MLP neurons of a small language model. Each row is named by its layer, matrix (up: input weights) and neuron, and shows model dimensions 16-271. Each number is 128 + 32 x the weight over its row's rms, rounded and kept within 0 to 255. Numbers have three digits each.
Before each neuron's rows, "fires after" lists the tokens most often just before its 100 highest values on Wikipedia text that the model never trained on; "fires in" lists the words (lower case) most often at its 100 highest values on Wikipedia text that the model never trained on.

fires after: ".", " in", " on", " In", " of"
fires in: "these", "both", "other", "some", "different", "two"
L2.up575:126123174132147174192107093116143056145069126024123146173109125149111090143094065131124141107136091132131077126135075181144089095145136135142135140156156130148109131068127113150143152122119140137102081150088082080144171103127172115175144118112155147175169136081094159111125131153117175184095104153158146080079187166116153062109146161163095092125123170096158099157119125136143097175167089128093109129118116122120122103103142118097102118133140132139142123199129144102151052130088065127070100086144173111097143113116141088117124155111120132156117145109173108123164187165117104134106113206175150133084134122137129120108127139154106124099148101123147105084096153151127139116197085225170101084094062107105159230114148104140165115137119100089189116102148110120125089120110156

fires after: " his", " her", " the", "'s", " His", " gar"
fires in: "father", "son", "husband", "family", "mother", "wife"
L2.up851:109063140116098139058150112104093086117130193123107094121092107062126079106150141111169119155163096178147190193099088148103132156114165073124112127137156140140151156124134122095142111108146125184160105107154116165140124105103122136193094101155068154078088143163120133106180131140145118154142104113128071191151093087136128153171106104114136148133092120042216198091108188148148118125032118158125127123110138111140144145176108141087105092125159095112041125170153117107105170199136126119064105165160162071137112079146109144141133159141153130147109125122078152133135137095146069094073122106157154133168153103126139112115150102127099097131125099071131123193134174118149135104126175132114181119059137103193087162096114142168121082151166087143137172150155164187128101143122124

fires after: ",", " in", " In", "In", " a", " the"
fires in: "in", "the", "of", "some", "this"
L10.up329:126161108122213197114095089087120116083088153092133158127150120154160149172120114099166043123168085177149103133159061147073174088118093137093082162164108137090146083136135086171208102189121110129122127115138155113141127168166067137191030114135164098104123090123160128141128179094082141190119150148122132136079140161042116169066093127142113141081122192141167117119082127197114078131089163162082189142129089160109142128118118078100152153129102082164105121152142142143161171127165077185136144178105185128114116083110110161129194140149119103110163115174170114093116129089112145108129170156138120159112074136125130134132137110182129143089136130067098155109122135104154053096130091125153114120084162089191144142114118175115122044075116120154157106148077110141168120142123154

fires after: " in", ",", " In"
fires in: "who", "his", "their", "addition", "her"
L2.up68:142084133149110154177067103152096082131082111116165105152081126098121131101156128114139128130101125147190144089154134198154150114147100128040138094130190176105120146114145139127118147074103177099110169183172161096087109130172202137144095120131161139163157149165107121194178102091114174064106097065122103128176104119140186146122128098147086130114089131148164150138097109151125165152130123167119090129094154145164088128117131157126122142084099133183148121155119123146087116122145185130097100036096226101145140098151171101110104119176191108126121082112107119169139164103157145166124147112139128156187125140169120163102083127073121173132141147128068013175083215152136141076093124153144137133120101105119160088136121145109138035125113112133177175162135117106126117067113112

fires after: " in", " In", "In", " During"
fires in: "the", "his", "this", "their", "some"
L2.up954:085149127138115140194121147136138108134161109144124129095102121115141055136140188090116086118153133133183144118155112188117103084115143151097151112086153122146188089141062122172174099047170095115121114191032223092117109156143104091082084146175202104168068169103125155163134135088153099131119060125111140122150163167086109128111114108159104115073123143106087147172097151156140116101161110132103175161129067116108172097095158103083096151135085165101155138156108129130073163110132142057097141122119139156149165096096155173101119116160111157152124115110178087138138099205143175130161152128138109153070170105116154072153098122118153121154084147135072184142131116125107127119105115113141136112083107140091128141216101072142127082126143105129143138153161088162147094155090131

fires after: " it", " It", "It", " was", " is"
fires in: "was", "is", "s", "it", "very"
L7.up703:123114155150185048088140139105078158141099093161127151152129137121113070148092147125113151120157104104174087124192123091157134174090142085129047088107153142103124112192126093139124129153064179048142146181121126125116115105144143120162131122160091131166178117146068148100111138123091168136142106189125184147078085143186085135155074148143121151163113148195121130146097190115074130111148150157128153105121101096112128144127092114093141162090139135188088120118180122187132116112068123119086119101150068084151148101125120158100123090107170135140135074133178147143164155173127169115105113169166170105123138104157121083120121142164155101102113080144147122117129135065167088131145084100104097121090108153085151148117218084047121127113180097115105162141146149085161142196165108

fires after: ",", " United", ".", "200", "oe"
fires in: "there", "states", "when"
L7.up383:065083163136103139101111144143121083100123101121128119166164170109116078139113131150112122156107121128057111097205061094175160116171126124121090092159143110156164105177147082162157153148162109129134082203127096101161110127090096104122171163150156122108082144126144127191135118101130131140138140139093129144091101145183181160241137127122095121116131122052137126132130142100176115153060082127084137142179027101155118120093126124193122178143147073159092082111111117075137088115143124149119167074142135147126143117158135159148105129109061139124086171141151123145167173133114194164143129187132140109110118105150154146110089131167143125098102084159135160137172124140167111117107125157112126124118068111135160160120120094047068098123141148115185121141130134023170128068108119

fires after: ".", ".\n\n", " was", " one"
fires in: "in", "of", "among"
L9.up1153:125111143117153129091136138152146106089146112113144134119124127135158139134179096151130161085182073090109113176122066100063163127110122141124163114141146108122106112147137099108162076144199126149126079126184147185111158089123117096096114124077125151156141150191156105150115142119079137159130162164126134165150136135150177078118087146151098072113193130171163149061102128110130069109170106151180163155141140117193157173090138091106078132069148130159133161144170156118109121096142086124126186126104089114048077084053097134195101151166167129150151082128143128125182110135130143194148133099133128182170145177095111113154064131160164117128062091149097175142065124140125105116101109169176095182053102121096210093122073112070101156161123128152180138028096134107108124204101149

fires after: ".", ".\n\n", "\n\n"
fires in: "the", "for", "where", "in", "when", "some"
L2.up978:123129126194119150161071123135116193151155174148092073148095118106137144150084143107131140098114091120118193136070092143112132090132158130186129162150108165123145152106119146206137127131145115089098119110132123163156177112117139098154146250088168072143080132131127191093071091140096187105113122080144130125118102157148134147129138172115110070062093124189137160134107089123079109149151182134148152163144133135113152161086140176124123141110119097115151104187087114114134073072097114104135087079143120093077104139148106058118112170101132120151022138165148127096151177134139123156151139065124165140144121104136116155135111106132214133128148109116200129099155211175105168132137120172163148128073082140147121156107101052103138175171119141188155133122180113110128119111076122

fires after: ",", "),", " ("
fires in: "a", "the", "an"
L5.up659:115138100043205139130078181096137158164102192101151069090157143090103197106099127098072106140103132183102091168089153120137203136136104140146124148145139118119097151106100086139132096137146155159166145126124153087106159161159114116132168118195157140187097099128122148128096045109166131138121115148105177155069138122145094135079151044135087150090163097137119114129115187120131078089115100100138125136080155097153174146176125103162154156155133114117085138117136118108159103074172135101134143133180157094128106110135120122140134151123138149036096158118106129119102116123130105108093110121128155146126203127075142101168148145140086113167127142134196110132137134078125117085091135095094147190075108163181158139174184133124149131114166113166092166110142188191164141132057103

fires after: ","
fires in: "which", "where", "who", "when", "whom"
L2.up287:088132137185119167067060130110058090112117051181170088140091133098121086104098098170094141069125132141116195134165079119128165191102065101082098094113125179133151104191146119185170102134154105045124155137179097162088143129092140126134126142104147137168097196160118104085117054105118148123071142144177108178115150106153182137150120111126107119141104101096151120111138148121157136124164110108078111127147113153138097082146112100148115163120215100102101125155127095060144127153162093152089120160160110112041116161102158070147144074124203135112120113122125164129148189148114095139123084192143153150135101161131145117121139173180133128122169128110123081225155109034136073111079121094090099126084138092100109105114105149129122120087136082136172199139117160133095124145162108

fires after: ".", ".\n\n", "ra"
fires in: "in", "by", "at", "craftsman"
L7.up626:114088083157158174154101163140122139174134168146143159077099149102146198183070143103103116100185157120126157119162123115169107203087139146122168127170095121089129099106152089131126106134100115220158134077093150147178155128151144137157126151084147108114164133108136128083143105127155167101111138191072131092063030186144145120145051141127110111122125116077103134112146093085129173146094178113168233159129168129123100082139175099139093123120092121168109122106150123151146095139102161182083167162088183081119093127066148136119112065099119192189128103181173160140150124095161145147126119105136102148106152173124090139137109188193101114112103110133198159108113113150198127196094153153143142091113128119098135163129123132136106130076126133131081142148144112095093107145147084

fires after: " was", " is", " are", " v", " c", " became"
fires in: "the", "cottages", "later"
L5.up576:106107168119144115155115118099100117120101132132084121124183177104136177146117146143071089177097106142190113147142096140117120089079178128121094150114123081080121123173132130117135082146098165074129095117121163205064149079167099130174168120092171093143168141160087116163072103158078106157169177138090158179095097163155116128087153087153150104166135108184115081159114094146099102097123091200149141109087101100151092072151092111128144117124075119101089107135092177128112126123119149099135148150128146135184105108142056145084157142118158143142086117156175169126099167184117153100131146092174117153148114123197116186209181114125138121130100148103144113165086165134191131128119139062133139075188216134056117127135123102185122081182136186188142096085140103097165048113139092

fires after: ".", ".\n\n", " Department", " de", " ("
fires in: "on", "for", "of"
L2.up927:128139111175160114109144116124210084134144161133176120150168138113148081194154091127152123143109117170142154089128087083109096116086119107109107125062166120151121131152123116127117153147217182151087118115142107076094100110108131125143142137093113066143161118128179105083114099102149140093054065174110073168201132136137161161160127133179145143091145102097122079144098135140185130102135087146155137152134111095091129186071125044179164063127092145142132133150132151140202178111159184053156159125161139137178164148118112135133120085127101187152163150126120139169136140178159090179097115124084112149130104120054127107080096066126086062155136146156119110146092096152158159110141105144124129113131105097104159165101084152122146138077112077173139142065141175146167111045106161

fires after: " to", " may", " have", " would", " not"
fires in: "have", "be", "been", "life", "make"
L2.up511:094129174158120161091118147112123175153095182073140157148133114122162080113138115154101147069107142156093149087122125163089133108141177172122146086168097202134140012145123125143110121078114126114128156125058167108069135133168151124110140098124147177145116121165112088072160116130151077153159126151151156180116165160125124126082094117109123097156083137121088126087146115164097137111158126129100121135143141077161116106101136157095098101119127130089130054098102150150079133136131141082129116129132111106149107126123111136137119133152167112090148100101120175156104088107138117093120153135187179164102074123085129089064154098114140106052215168118112063072181128095158090133110140149130139114124166196108125068250130091075160127148108149118109182080156179187135107128150071

fires after: " is", ".", " was"
fires in: "a", "it", "an"
L5.up1000:165093121121076128130107103168083129189129105120059125163106168133115211118117157124084085112128122094126147154100151172097113142132156069117131102113045127097105140134170104128102104189088132043138083104108138078098104141174173129093143155127136117131153106148099114054106106121100102182180101061079116160138115135160143088111166064155076176176086133103185160126118092152151109140152127109123109133094145061133146134166097143125144075133120119125087170123120139110118104134151153121142095130076101182105086177148108131109095095127132055093105140085163156092112163142103114141067154139159055145081154146095123176113136156147143133119124128153117133137082079153147119144087104114118193173095154160125176131144129123097158111150154161175129159134126129079077121117113125

fires after: ".", ",", "==\n", ".\n\n"
fires in: "after", "while", "despite", "when", "without"
L7.up319:096139119143149089085105135165088164157145183142122113105158125173107170052112108147145124110160106139123130148111091099121134100120053101112160081110097079136150148104055095185161200110158114087122188143157141110109143089127083148116102172113068177143152079100123166086098137148092208104055101158127154128170098140110147116160105137127184134133148090123091118165117080121084149091175076105136134130163148129120155174164131139145178112113095130144083096130121107154109104091184061116076122153143096120140175110128146098157182099133161201150109105133136139131124108145095113184154142189153121160123167093116123110136123141107155088178162144071127105163147121111162133136101174097074115166085192095125098106193129154155134155149120148084056153114079186136163140092152085

fires after: " ", "–", "199", " (", "."
fires in: "2", "1", "3", "2nd"
L8.up199:103152179122207137098115142124141119150191099128147084114121168136125116084198141118128145079109153130112154107128189066061082129157174158160134132178115149147117106123121178121096120118092128147131140144168092085145150154061163117151084177089119148088125148182126084082172095111109151097161203149170080095164100161121117166106142043116185116179060135137131110120179125109075084088096193084127120166164111183110156140098139147087163209127096151123188175106165124101139151049090169123121177104077136064154139099171103131173168098069136132144117149163118083061081086145162124152123121173169148159089146090124144124149120141155080107164122147099149128151087141174156102154134116125124092097075065119075158112060192119119108102137156103152173111108098176133067147135115150

fires after: " ", " (", " the", " a"
fires in: "1", "1st"
L10.up288:113116128091148136114123070108092156136119108111148143152110168153066153133146131100056121066097120139096185147114173156170057057131151131128183106149145107158067155138093136103157116106170125182075183128140135144124082156085103123217134099101170142095080119153085140163172126119146095158139191151211149098122090047076118201112154137146154078102100150135102117150151161130118111162108051147093130185175140143140162104136104125104184178097105127135127139121186128093113140103132137121088120090135189118079138112185128112159104054190086162121092130091118151094164137078154147095115116113119135099086158087131127128156191096109160103111114181117135111189143093132065075169116104183117118120097117163119107159164133076154152143200126098149110139102177136138095148171148165